{"num_hidden_layers": 15, "hidden_size": 512, "num_attention_heads": 8, "num_key_value_heads": 8, "head_dim": 64, "intermediate_size": 2752, "vocab_size": 8192, "hidden_act": "geglu", "norm": "rmsnorm", "norm_place": "pre", "norm_eps": 1e-06, "positions": "rope", "rope_theta": 10000.0, "rope_fraction": 1.0, "qk_norm": false, "attn_scale": 0.125, "bias": "all", "tie_word_embeddings": false, "parallel_block": false, "init": "uniform", "init_std_qkv": 0.0229, "init_std_o": 0.0, "init_std_up": 0.0229, "init_std_down": 0.0, "optimizer": "muon_variant", "learning_rate": 0.0115, "lr_mult_down": 2.0, "beta1": 0.9, "lr_head": 0.00633, "warmup_steps": 200, "schedule": "wsd", "decay_fraction": 0.628, "decay_shape": "linear", "final_lr_fraction": 0.0, "batch_tokens": 131072, "max_seq_len": 1024, "doc_mask": false, "train_tokens": 879000000, "max_steps": 6707, "dataset": "wikipedia_en"}
MLP neurons of a small language model. Each row is named by its layer, matrix (down: output weights) and neuron, and shows model dimensions 112-367. Each number is 128 + 24 x the weight over its row's rms, rounded and kept within 0 to 255. Numbers have three digits each. A neuron's up and down rows have the sign that makes its largest values positive.
After each neuron's rows, "fires before" lists the tokens most often just after its 100 highest values on Wikipedia text that the model never trained on.

L10.down212:117155129144102122095122145152106167088088137100169157131119128179137108147088087112158116095132150134125085128121153157127139113107135095095129148133130111115156130114115150142089152097156132121110154118165116126140139115136140109104144128142119148135154135114103153158127123130113160119129148182123150126104133129141130070064172083142106146127126080160118176114133106132103124121150136146096114151096142108108129124138110121134117171115119119160162136174138104129120096138149104157151172146093128175135126096124130156147118118100110145089132089141146112069090130153102101131156129127128120163109156123107150111107161117135157121130140165133078144103108126084122064118142150155177107113123102172081153105146102137102093116129154118136123130149184161136133142087147133
fires before: "s", " of", " to", "ers", " in", "ing"

L10.down2065:115131134090123120133143121146127141148120157121154135079122119086132123132126136132087119160151154134123120122133162102110104118158122119144123148111151157112116092102133112096104106122081106115129108110145117109111112126161154199103158118169161120107157114140156097132117141130136154102092127141133092106129101122147112131081119140080148118137116142120150106130127149115133176155078115112140159133132138124177103165091130117173127135114132125128140155107133155103164140128138106165120106119163083171143171082108108133133118156117122105117102138155121135163124077101147127075076145114087149136129142120127163150120132106088104096149189203112135123152153134182088162074110069156127141082170109139117123134133148096152161158110149106127093145141100176136117123112119125
fires before: " |", ",", " ", "–", "ß"

L10.down1799:132075144128126106167126159113114139116117118080159102140109146165107147123175170125174128176149119141122120111137087097120136146132129140137109097116132118146160146159133099096103105113082110124138131120135100120143142122136148116090144131156133112105070161125094115106150126131153118173150126148161118171113142124163077123170137120105104118147126137153140135084138144215124081150161120128171147139066141150138146102155140135096144139129141147122118118121107148086134135122136132154096081122160109136082116138092138105100144139137117132107119136118098134141121179125148118129121143163160142118132142098136131156182150096133098115097125139091106147156103127121121170155172135114107179153125129131134129117141158115150168136127126128131119183195110150090159154154128115
fires before: "1", "2", "0", "8", "9", "3"

L10.down1012:159096143111161120103172166163114140102113099144156154139137151143132135149097091113129119157127134158131094147110133135165147138137147107121104115086082139122111137127087162114109118106089141119149111152172132097119145111155124137156117123147120127114138124139112141150095097144128160113153110144078141127147158181106176111106151139111131178148156176135119104173110106148088124141145119121101182176131126132120128132138096140099135108101120161108186139111128134132135071138116134139159084114121129141093146130109114117149124166131163073153112120126129106126136134114108196128137141122118086152124124112106074130158146066162128098116092148097122100138096092154106140114107140114146144122099112087129136122124156136094160148169131160142100139103124158112128112109125116
fires before: " ", "2", "1", " October", "3", "9"

L10.down1795:139104153159079169106171142116165139129124091133133102112136154163165104148135089146107108098122115135114181134097124151118128128105134088097176094111115102094124121144118141109132079113059132158137129141133125069122151133144130108134127148108145119143140111148109186117114154100165173171105083116127153094108151139163075126147131116114138109113140137155104143133127149153141083099132155145096124140138123143127115070134089156148132142139182106093133091118134112125086130153115065126142064146092140136177122092085093151128122147166149188149127135149092149141127093136131152147134109094132118119124086123116118125144092099106133102133130145137125125143140118177087153113137110155139146095139153132134100138127128180117148095128143097088142115130080125116165114112141101
fires before: "1", "2", " ", "9"

L10.down2114:087099111123140128111150128150114165112112144087117110117145152164106153138109124118101149125116156134121174104112125125109120132136111145120142158120152110129154139111114122138130133103141132090105117117135126165118118131129105130126160174077121107132125173110111133128136168109130097169138079105085083097118143144128166148164100124180098128115099163130104142156090117133118133126120157090145120122125160084128173117103122131095142133115129160090098119100099102137115125134115142142073136113190066089111200119139153149132153093081099067135098138158115137107083133113100124134122147160151137145101159099062122077137127128130087152127139144129135069112101120182119070102132149123096099143133119103124134163142118150137152119166134205103115107109140121117141100116123126
fires before: " \"", " (", " |", " ", "\n"

L10.down1245:141118135174143105126109105129128107103152169117138147147146113134169123109108141145114104134138118125120138105111092154126165119148128110101165158118118164119107125137128132163126080131106156196138127093119140115114166134074107155114163118091151113114161102141122138125134135134132140111127052095138145155127099111117097145161152114080107108096137139117095117161142145070142139102089085143156089146117169114120138127153163105132087108143104105088104139108124110066126100144142092092138144058135132129126122172104118095137175092109121158101128175137127111123148124098119103133153137152142121128156094143153120107115113138144131084108129144120108133139130140110165139160150159156108135104178077110148133130170129096148140150104128137108139085130132092118180124097141108
fires before: "\n", ".", " ", " In", " This"

L10.down902:180141114161127118132128097116086134170131105148131107117146097076135139133083113109143133094140160160136140145185139152139126100150109134094101110101152129116098154114108140102118094116122090132134155145113130110150140146107116161135109135120137133143164137122122115164118121084141154142146146108172096140114115149134000152112126098147123106153159156126151113107140120121134117095145139099109140137096139180103100109072154149141121157066108161109123121129140123126131116096151153115130103102132094153142140138119146080130118144123108117157153140155122111135158150115125145101163148127128120111151090175133115141114144125147143135097194110166114124113134125162093143156138118155172114143134138125145105118125141161154170151166116133125140104123092118135122149149171138
fires before: " ", "0", "9", "1"

L10.down598:136119128131140139136120143144079135146116133153089131145124051114122142144157080074105120123132118110132110116163132147088118089155164129157139110130125111101128086151109141171154140119162126100183139142148112109128135106172108186108129142126092158134137122108143126167118116133150139131093127135141135123197101136095138119146116139138119156164145141134173119131110129117136100107100113138174118161097143102119105077128119174144150142126125127143092122114118153059095118118118165134137140145116121132138114189157163121141091128114141116099133154096133109117044094104132142155078114158108158149090072117098133136154126113117115143137113122124089145131146111119130130144128145086078119129104159116110093149135127134119138148103123107104108119118105122147110118103148142
fires before: "d", "s"

L10.down2592:111171172168108180142116136159168094100094119140137091097097148131134115130104144121127103171145136146136159112139135179149104110137146152111153141122135173106134086090131156146166146153102103114121161098124133108119126136105153115113134159133129092104135125112165099098130149131147181137127154139198134103118142127154083104131130106080143106130147125153111106165087086138094149102125113140136144142126127187089118152157129153113153112128107158112139118126136119092113121125124142134079139123117138135156141151142136109115136157154101127117143146149172132089123130099118117125143130123120131111104126124114127146102124100125121144138092136123145181157163170110160130124177116153173083157136132141155124148095109064085143163120081111118121137132120186144120122134156112
fires before: "1", "2"

L10.down1698:146115136122134072142117123157141113150078092170108067162134130139147155120151116081124113158086136111128098127130115107121133108153130137136113105152098113144157132118125135095126143104121135112148140137123114147126158101113125107108147122129165138137114136116129137124119114158140105142171109163087183128127129130111152132150132101081126148153105151135150108171128115095165105140155094114088093128128141109127122146136154172175092123154152095101164091148137106119092092180174110148143117190126126111092148158168121124084126098136139174156086107069130125115130117131148097125138188162098109145062127118069092122180109137143124132128107128139102126117143119124128083093087139118142155127136144184156123153090143106108142089143114127146132180144094149117133139157151104
fires before: "1", "2", "0", "3", "5", " to"

L10.down1082:115127137167115123093141132080148139118147112120134145155143121176112130153142109143117089167138152107097109109118133111181112163147112162157129161157142094148109174087144137148170090169147161103089093102130149113131130121101111142092128103156153151138110136098128101136130142160138088133110109127098111101157103143091042131175132116114151141102158135119093143082093101133149115153119099096123111152132139123091131156127150184141142144119140127145140091158100125089150137118100128098146107159091146122187164138139124158131120122163122140164102120105122101131101139075147126137099161141110125137138130126134113146143118121128097136119168157107130131111151137152114131134118110123131098161135114175145146108082146144150116130131115164134092163106147121103132113131091134
fires before: " |", ":", " •"

L10.down788:092142137193110130121134123125085116115080110124127100096116141133143109160114104148122132142150119122139128108135143142142152122162133085093166115131138104154134116086112185111123077110100086163130141121120121118133137137132157153101162153113113131086127119106124153116111119121147151138145126105152139137082143122135067128137140098104157141139123161151121124108172156111151100120147145117153117118148117149070101135101119141141148169168124159123069096107158097105105118131112165118119159098110100127158113124144164117122128069118120151164152161138133161125134081092155122112146146143124146161129105151138144152128153095145118128155120142122076177067145139137118124172153134079096078109116128122124143122115174080156149159094113134112122134078133134101085164132122161
fires before: "\n", " ", "-", "9"

L10.down471:107120163109073114166189138082146183133124118078148085132142124124163175092126149172108106147146135133159067122137106170159139127117153152114135110094127164096098107145153149121141093125110131124093134132127114120119137120156092152145133112099089129127153162085192120142145133118113140132131180138093142144128089123083050130129133122110122141143169140149085125137125105147151120159111120129131097157116094130120074094141097136122129118128089121096120106145114151154165114131145137101114125106103107104148142115132110106124133126152132145088122138095125178124094145130150147121104092130148148166109121123140119157144144109153141138150164153096150108128126112096113155070145133116111169128113114173126119121143096159112078142166119142096101114082108118117144208068140111
fires before: " ", " |", "4", "2", "8", "1"

L10.down1487:129162118135122149155154127107165177104168136101102146112182123072112127144099137112141121104126135111092123109097130127169151150148167136171188133104093084128174148150091138133097119138125130131131159116140147127107127152121099110104154155128127140115111125114126144123149151086082134140122116123128077100121131124145124139113137076103111119132145143095152186100131104141104124168131099184101151127092129130139125116162171147112178144125165150153101101167149123102160109076118136133124129122141157108136134088126125101109129073107102144116152105160140101114123151115125141138129127131115150127123132127128140142153139151144136128119134096142172140121179120129180076110141111114099100097159141104135140107118173129110139152160117150097137098123086160115131145127103130
fires before: "0", ",", " |"

L10.down1231:111083145133078106154148089159141125163097082104126127101149148087132184089120162117133126096147160168133106094124162124115153160141144125121144152095142142153143109132144138114151106145174109110116117142166102066167132127147151160108146089146136082150093124146147097086172098120140130106086133147086082141151159144151046086107142111150096109125139137124088121151145115122185140120106154116148112123126096143099083098110143174154133127116123164135093115151116112112133130088133150125116142151153075109148138130099113135109128119146137106127142107123123119133121171133112133174121096114150109168139117137155142119171141106117113137110134146080164083079153128136138113113135074087132134156087135130065128181112131169131132105098108097154152138148127124127161128160141113
fires before: "\n", " He", "1", "2", " In"

L10.down1900:135116130132104143131159096142163124147153129119183127124145155112156146111112132177123098151093123122154101074083161098124118109119138087129126144114145126141148153170108094161141089141120128144135086104165132125138141098147131108145136115136156164126158136103120116153132140100116123150103141159105110128105139087108085145102138084131124146176132127125116116124138138134151113136136136103105112107144137117151179121147144176157099115178112124114131138130118110100109095151122120154073146133116112105169161115165115149116113134117093101132103124105109158153169134123174107103084140153135108134107069124127138130115153129131167110167138136111105085123110103139158172126099136126103149159132139136136126096116137176163089086149171142172100119111125110117122112155123137
fires before: "0", "1", "4", "6", "8", "5"

L10.down1915:127140158095107108129136136125104140130112118139130137131112039109153113119096145150129158136130152116110148169142132170185130125129069157158093170143087107139135160138130091132147140160109161124169097106106125129131205129081113084146130098091134152162115139115139109147161140160132130125118138146053158135101135116115074105091091146172125163149100115113157140146160198134133127142111132127164125174136123100133157120091129143078097117126141176104146146130101164096120147116111118094129129143110150117123120143084172107158167160119125166125135093120129136068127160105132112107149118143131109109145157081138086148139124123115113136120086117182121136157100164134125125172150129147141098103113083126151101138156134145094113108140120113105115176139135117126151124109140180
fires before: " ", "8", "7", "4", "5", "9"

L10.down2694:159110150134145130126127149124117197176080115146114105125100100100167129147119143159127145141102119146131152116127129080119183155142146155122112142135096157133131207121130126118088112126057181111129176108160114130131140115110134100144194129164136065166111125178109117133122121119129132113148132158186136110137141110128095155126139123139149121109147146100144090141171111094116142126163185110095120159105129115155136138117146118124139156161143088093149156164098121156139189118127117118151125154114135149160163157139085155121143132113107124124104092125121121131114146081165125156140158121094143114141113164147153142131116152162142116099135129120092141128126141092117125093100140135128135106093167145166100165107125148099104132177148133112064119102125159121135128146107115
fires before: ",", "5", " |"

L10.down351:152123137143131160118130112134161147142116161128111123160125118122161183115092160161106126140134122156144088143137078133081164097127139150152146171102138132094156126152129149129143153140070119160115128156150098122102146157135148115114129125173144146107120100136116099127121097116098173130120168133149117138123111095153017109180153104144105134131151107145160122134119128101121161097096157139110137103142118166163152137100088129134189127106115077127098111128142093120105133143089132091127091156161125129087116128153109136149112103112123183133097105139144104120156160133164122154137129159119135115133107148175163119136112146093118144127131099100156091141140091139114118110134150169138107163107131094146136163129148120145147068106114102146118162159115141174140122100168164
fires before: "5", "0", "1", "9", "6", "3"

L10.down1568:156107125156141143139127153146102115092130154086131162079112173080132134107180113114108128145133116082122122138133122116172129146132112127147101128158138118071133168145121107145124127126128115160094099138128126113138130115131125130109091109108165133117099126147139149117102120109115098151106151145189144118126097158124148120175114154116148151111087141141128162063149128132135136124115137141147149102105168151115078100115107115100128126153131112113124126153119117136104149106140124138129106141114142134115163094115111172155120184137119052148165096114127143133112129105116116135113147153140114156147182119135113092151102118098125130128115127098124137101115095127098114143075142099124107096154104088099153127107152140151111107112092122113129131140132117171131147116153136
fires before: " |", ".", "°", "7", ")", "1"

L10.down2171:118155136144131102130089145125161092137164091157121101111157104169115159150149103148086095109130144077133128145127125114108119123121142179134118130152142159123129142193125090144145129142143128085091128126150157139166153139133108128125167154113109116127136118093134085104172129129125129127083146110170113162148124160121058145135095115142122134102152113089091108116109112176067177160128143134139147111086106140098107097079112122120166093121152119147135135116112082108062119126143144130127129132117094134126123167146166094137161121153142123163096137107175115090083117188124150116124103145131190169113182175180113124115105074148097154143090137114135116142126137160144144136112141105132169097126135113130128123151077166155119118147103138126134155128103114154146149148117159
fires before: "s"

L10.down383:116134163097126134128117101126147123120122136155130081104147103158114165138102141126148157102094081119145126135098128188144128131116150184135088116109127115114147161108093154127147140153130110131160078123114115153127140057155162097104131120106141178121119215106167108115101074150132113122144143139088133129104104209079121135164153135136110133093149162077138144115124152152116094116128170166118104160121146136095121129105108107129104135127114094100088097136111134129138116102135122126088112153105112108154127115109116112164133128145148133138125126066132120117124139105129138120119156149122117142092168150141164095123129149145146082158144126136139146120129104144126145137136165168129165072085107142151158141165144145079109141144094153132144152125102135119157184144103136
fires before: " ", "1", "5"

L10.down542:154098126103126140119131124119115135090093043135143148137107188098100127154119139160149132109129173161114131119178149169131119100118122133112150129131158160084102151109124123128110133110112162146181099131143130109127151122150139113127113109126136096139138079135167150160139113083137153150097160112126106123150166174173088154146131149108083122110126089119076134161120125130151145139149163110093148121147079162136167057095122139170103140133127091132148153155129141130092151105140152178139131135139109123126161168153115102105130114141117123132138150158111107169096125122144144131153153109085160153115125119139107124120133127101142162137122171154119157108162128096159098087133140129140093149106125133146118134125122169158132136111119106141135108126137120141098097149147149
fires before: "0", "1", " ", " females", "8"

L10.down1444:123132136118131153163131171139155139145114115056118167135094110146090124174118127137081126125148172111103137132145142119136158177115152157107135127110123089155136126139134152111148145172125126138142149159123151123105132105109149126148174091163097152159123172136117137088123140130136111120152188160177093138101055140140138124129140144143098142119153128082111162122123137127112139135111092123154102142090117148150115146125122109131143099101120093104098148121146128127081173107081185116116133114088145143151117114123116136107117147140126098149158089140138146122108104145125141150129098107137137123085119107121144132143098169098078120118151139133141120119135176101115127114125167156113130117106087173168137113133149134096113105106117144105103112122159143148164126119086125
fires before: " |", "\n", ".", " January"

L10.down1311:104093158111165120091139129122141102139096127128086102135123133104083166105098111133118108164138178143131100150140128079135129166165082131084119142134133127105088183161123191127118153119075135128137147148101122153129155142119149138088119106130115115161123131153126109170128154102153121117113082147036167087152159133122182147161135133146137107109106114131125129127167134154159133126166118127141133117128106141108096132146116121132158155089101141127103147109079109127114127118096145166107117094133115145148107133110132112148104119123140094128175161068095127128086145133127122176151097112105134144048093092124128123111114145144099119080129090157156073141161137153111132104181133095122158114143115140113093127156080169104122097159143103147127124176120118098111138147137119
fires before: "2", ".", "3", "4", "1"

L10.down2181:089125137161120110121125132116127151150130094142113122143131147109157148103155126100106139118139129115114121181129173137119092124179152165127116085137090112133134127131101132099150148162115084124147113129127102142157133131125128121121118099103141135160141123060105133160138160127087140110166143144151125116123086103155223165092115129125130144108101110124147091111156157146080124169161118096088123111171132157128115110126140145116173093107126120139120120115170132091115153138170148124168088094119132140125110131148076116115124124151095122147099100117157112092149139128122119113123151098119127122148104129138079115105141112140177122127170149131112136100109128165080118119121128141091131102112169120114123151129149112099108189119126132119115124110122104137141121158182124
fires before: " ", " were", " Nominated", " $", " |"

L10.down1192:095151142162130107108129112129131125156153107115111118125137122106142111096114159151163154160129135139090083134103116131124150157103144121177123132101099071162170110137177140131125116110107163109146151171114107118116063127110134142104125130095121163145110116155111135130115111124181104111091143154151100119176169118119021127152165126114129144119161152113107132132180153106157158131154173120112125145110156129108124108083142117141170152095087132119122144149130139120159110143128149133129091121110119146139118085097122107145145114091101131121106152081117119156156058121112117132092107118138109122169134121097085137123136130168134132142125141080108128090088097118090150085128142152098134165136166162128152126129124158164127105154102140166164118114170116135087117173090120
fires before: "\n", ":"

L10.down858:167130121138124138126112150163140177114098113129129099108085205132092141177151139170162108137094136136114116104150114141094132150109116153118121145154146119142147134110113147087183118145069168160128137146154097124124102125141122143160115165150116143140123129123179146156136143136118177122109121120179148100128097165149121118143144110097093150127159139087113130124116139147111089140139086158111148092135090104108104119126123058126146150113100133103167117132109134076108158115122173133142135149094086130136124119114103124096147140122112141134116138158131127127134104143130111123076115125119085157166113102134134130153126092122156093092096134096125112146159136148138127160113082118119136134129145097154120153122085148126108082128098168127103135095129118127137103169108135
fires before: "s", "man", "ing", "er"

L10.down414:141129085102121114131106150164125135142091146123143145159174132156123113142125133142140132149113151121148102134087121104124123133129115137114120125132122144101111142147169137078105134118080142092114115142142145112145116144113127142144151105140128129115120198113110168127082112171157108117125107135180151120122173098129033123119111103134113150147188129162116118136160125097139149135121089128081150127119108129142149140122127128114115139073101107153123118119129141116115102168135158064120097142142120177132105138083134133152137104156103162105136133175127145119136121191129141152126123121117099101133083111106106150162136140123128124124108125141130087124157128127103148108112113154164114108138178123113108156094120114105109131088136186129167140124142115111135109104113125
fires before: "0", "1", "2", "5", "7", "4"

L10.down1990:131144046100118087134135139137122147128094115126096152168128151089121150147146105133152088115099112112144113112148150123133137162121107142092170165116132151112138145126149153145103110116101138102122122143098109076113136148146168127158145150150119126149099087152127156128104127133149157150118144155124136147131121131168099100125162155179120110152100150100094108139150118103160082121130144184084115139111125144106149074123089121117138120143128135126107129115137138153145142093153163126105140123119185138180143104107122125110108098143132127129124121158087118094170135180132128132107149130131124125135107092118192117151132126135114142119138143108094206133132118117125168128145084191157142088152136151126109098104112105117135162157169091140096160108149176130108132122133116
fires before: " |", "s", "ing", "len", "ger", ","

L10.down2556:137131120144126099120120134154088159105131118099139107117097114164156163115088154178131130125124107120106114134110201131085094148155139154158108103128168116096122130136158167139136144117156095116061145103113130132143105136138142175130128135149101129108151135140139166151143085120119157134130132145081158123140171170113059076151141101127169133142142097118113138133112165129093148147179106125146094105136127123081104120154112112104148168151132109107134131159096097107119148122088102169113148118137149127096122173132095120117143109174099146119126099125138098141104115159161163118058126163160092110126124155096138109157143116115125114112096098127122121124137119096147123148111138152128109088134156116112094138128125158140121117116157099157132108149126137114117100104139141
fires before: "ed", "s", "ing"

L10.down113:086152149114120117115147133113133127165128115111128121106139197108128128174164130121145112099160134068146168142128120155124161133128155115151134107139130132102099119167147121135139059136130125161156145153139157111116143137137128140110152147081075098136125138124115115077093153148139120144100118110136104149114094130144063148140118145123118113142124141110122126160134120100152181115134096096069105097113102132135118182122132139130156135110122136150075117144127136140104167126109109116133109094144058146161130147114144129145111081111113095109140136142146144135149133140149154172179170085074131150117162137125156131157088131132164163134082127113133138138141110089133142122117093100168100101082117144158176154141114143121119127136158136071096107115123170136193103129147142
fires before: " |", " on", "–", ":", " of", "s"

L10.down1240:142158118136117091157147165084145143111150117144134111105105116103105122117101144116099112111150180136091160141134110107172120137112131133140115106135106100134121131140146091153086108145121138103110126123164134133160103119094063089145118129137118145142152137087099130125127124148103095118119157133104110149104151124086133163096134094108080163112146099116125107112127079166113085132107083172156145093101144135066116099106110125080147141140129110160115155145108169114108133177120117157136107103143109163127117123131117167133113139120118131160166127137146125097128083114145103095140131103134142130145125141125147132155148119092114160114133148132066159137127163101092099162144161126114094116124170135134178083075161144125108127126114150116111123115125137099134145133158071
fires before: " |", ":", "0", "5", "–"

L10.down1354:142139124115141123163161094122151120116126080148103117158139142155127129130120160078120139107137138096115133143109127151136126119075175114140134142092121135088168103125135088160165105127119132143122106116133122136146151155151113114094187090122146101096136149123141113121098154135120167125150177104142138123165100162130067168115101108143130118146119146137142158098111128142100170087129112121084153143064132166115133114154172100128169111069119155129133155128138092126137135155129105108110118169131118128094113125143072141107060132072129095119134141154128163098123111102143125108122144137089108107111111093150138107130100138062114122158134112166124127125073117099110156150094137099154140095092139083167148100183134134121159120118129121161131102119136130143118157138123141
fires before: "s"

L10.down1702:109149148139160170163104056086136108071122123095121099177134117123119099126122152130123136116109121116133139120115173134126162150111142102134128155120121117145149105131144078111127113097147156109119124127140173155086104098100145108107131141143106107097113120164131140103110111136115168117101127168104128140139103119109084123133141125132140169134123138145159121158152201160147142097158164085090137145102130103146139143095090123150136122135129130090088085126121100094142143126140094131177108111118095156086132133136121093133134119109106112090125167087103091139145126124083099144105120150116136097115145173120147124131110117130134142099143132169112111139146127157159112169142134167115165108160132131118137119124107147118140143112113112116146114166146168087144186120122113
fires before: ":", "0", " and", "s", "==", "\n"

L10.down2702:126091106105089138148157144100164130141080154106127124126159159138114144133100129125156101102116106099160142087150093133109124108135135116116058107130108114134127120100147110101145146096111146136135134178100109147139137164152111173159105129105116062170132073144097159107165136123130110167091086123111169128120135110124172124109168147134100100116137133119073135070128131097143156162121113140139088169119121191103130118116157178122147130142157160129097127105163138122122075164125118116130127081114129145117144125137117140123159096092098132096154122090138139178097157122088174108106160173154135139098117115161085077122151146184123111143144150129138106128146149132136127133123141128128154144127149129120144123129118103091153145172095142073086118118131149150176168136102119
fires before: ",", " ", " of", " |"

L10.down1682:144110170179098126167107106118107134169119174165141134129143150080133103120143114151132146132146133108133113109124173152100143114167127114139120146138090140106138112126144135139131120143138136125130110136122114144089152110111132138137114099107123096135163141101130162144111108141107119139132154150148091076088114116134170135096109105156148137098109109111116102134147163142065145124139096138145132111142139158106121137072119160123124146115150121115088128147133120098096126193133091119168117152115153135104129093145150135132138138112146124133113141142119139103160069099141106123116087130118128125136118114123120102115140139193147138127124128125104124121109150127137120076091105118082063117101118129130140169135133102112082138146158102162138105063126122153119126107118103
fires before: "1", " "

L10.down2009:145127152109122134101145137142142153141131105142125139145141087182098133132103157122108114090095156128128124107125120120145160118151134118094134115109107098107104156191137122119131141175121155132159104131172077132128125128149136153133141133135121118119126184098133086138106145099104146088106052110146077106124142152102109184138185156140144135140177128144148112131168158129156112140163118111116140144144127139153159105062132168145128126134126135137156114128126122104102130137149111110132076156115133117147099132131110079130139103154166153136139128152094133105124134108064131117130151107127099169098125154117135074113142099121142150122103148150086134116157151094138117150142128144127141131152120078166106110163125093153125113119172159122134132092105137109128187134107144
fires before: "0", ".", "8", "9", "2", "5"

L10.down1925:121106146134127139156112144143173106119118139116145145175128136114112159119127149162172109143118176143125125127158088100094120124169129147138108114128157192190142140084082157116165127142099165122113167161138117120145141127122167160132162103104115160169124129136144138119106107120162148096147159145190109098130109151149105095127112152086115117139137137074162152089098119093068101095111153133098137113112163168131103106125134097147121166124102142147162142129136147154126109136120135133107082139125111105141136113170114109108129142095145152143136107153123188163107143086136117161138160147147140181136154126133123150121115139145095143139144122114113088123128107112160131138115126153118155149115150119119110154165130112128114116135117137102089113116160190124088134127099119
fires before: "|", "2", "\n"

L10.down1370:124096157147168172126128120106103167124144102121133137138135148179073122103175120142087129141129136130126137141143187121120122157100092126136111144164078117091169118110147123131121118129137171181148159134119130087129098137131150097133107150145146127125128154125181133119091131086076130122145122077046165151156097145108111119146126125163163155124144123105126120127118098143098153158133075156162120087155079159130144127084082139108173124126132106132119128128129136149134122122117129170137127138142071086154110095142142117124128110138143097149140114140130126120160115154132149149136161141140141090095115145126136151138177128116159144106105098107119141116166138163125144092108114124095131127097158151186122159115153166103147127143140114129109145144113127089162160127130095
fires before: "ed", "ion", "ions", "ing", "ible"

L10.down1931:135151149139116159114149131171134122134155135103148126133115165174151143083103088090140138130144142138132121094151137146065108150153142116122134122116103073095113150122147132124162133162128085113123121124125126082134151135124120149124119112114141129121113114181144121143108127162128151111092147150138118149119133142158103148155184135116130110122076138151135115082154146104176149100149110186179134148124149116106119110163147150139117137124143103130108123121173132146100088131155129153151091124089138146162114130105082116092127128148147089085100082137092138149134098103079130124153146148168119146159131127177148179151118157085145117131131097114108103105149136163099187100143118102113101073132117133148101105083115110114157079169120125144115096154130125136176124067127130
fires before: ".", ",", " to", " and", " ", " |"

L10.down153:138144166108146106087161107135164105107120096121121106130142091117125147150142135092121132133131124117154128132166090130096117131106084124141135136105155147186152107153152116120154122124121146140174136134150196166110108139122120125082131181112107106144162172130165141098104109157118145162097124136140105101147111097123105140158159139126125122114160151115103143165146089103141119144150160101143127100122155103117165141125093122140115136112110119142121121151122147126102110145106111129179129126151102098150139108105181137167110121163141146206105141110163176137164122141075103128178134125172097112111100105133128120141149145106124095105136116152133133142127135098110165083103146186155145116102132155161110159135080133154138128126144116141101150129142113123112115093134121
fires before: "0", "2", " ", "1"

L10.down56:108181151176120123148172132107097096101135122159123171135119164117104121138142154121110147113142136132113132137138124149119126149165101101132138108080127131118164074089143157103135148146118129158133169121118129125148130110126159169122125144117114120131092142142130105148135128118162134120118179159113159154151136103121138133131152126149130152100132148119124124108158111113091124129155151130142117185110121142128095141127149142156136128151131122140103166138151144110172148119129105157137155161134132142103137157149094137080111144124140111127128116136125103119167096152133155142134142141131137150116111099122136080109087125120181199168139175103098129115129109110132126133116147135104117115170142103093149126119112100116100099140142119117080102102146133112164135088113150
fires before: " |", "\n", ":", ",", ";"

L10.down1426:150086134143132077113082091106122165125131173103140123120101109077156117147133137161122102115100104113125145103145109098149115129120158132080159122176118088125107156129141111124153120139147137137150185124125122116096117125126167136131138102142129113101093126124159142117127130123119116088099146128118150118143175135135048123153109098118094167140119144124105154181104115125132104165125142126126101079131105109145107125121100155128165137146139121133074150098154106128100157147098121162137106132131133082076164136111152119106118139186180137082160102113126123084105134117155103113080113155143125147091120131115137096115135104079121147162136108132135134140124132104128151071131115125101122120120123090073106110095150134137112147089101083121138134135162118113101158102088109
fires before: "ing", "ed"

L10.down17:160155114105146133110087133118141109125108147090162118138139154148185129150097152103126102129148179115085078128100130115141131172128116160150140103133125108115139125145103122131141128127105157148113146136160137089123118130141139178116133121120120120193128102152100141148146094128083131111121128107127159118165109111084046127178146111090131138139124130151132110135159152091124150151114160116121113101116116160133134148117149112132133130173137109139093109098197138096121109156115169121118131186166091150128145134110121151104145090118145156111143102167069120138106102072100137147127178081142146131128134146126099103096151092091157133117124158137133116132153106159113106120160106104127146077101169144137115169128097103136101159136091157112095132117112140107141127136132126
fires before: ".", ",", " and", " in"

L10.down822:109091132104126098114121129175068139125164135100138125147099136093134136160110135108114113130124153146121097152148077139110138138155173128187093116099102101125166127123153154134160092155138103137158178149103099142150108130133150118142139189091161098145124148143136102177113149166098111112143146150126134121095121113108097132121154171169136119163120133096134135109158130101115119115087116108112099146131123209119083145120115145121126114132156095166168118133151127163138118117100084111121100113097124131141146127086154120155146144149122135094106120138105087129137097133117105132116065146130131139148134091105094140123119108133128123137118121178158176100132150139154117062109117149157142108152134114175151169162106110130136126163174135126170119172157113096105153114153116
fires before: "3", "4", "1", "0", "5", "2"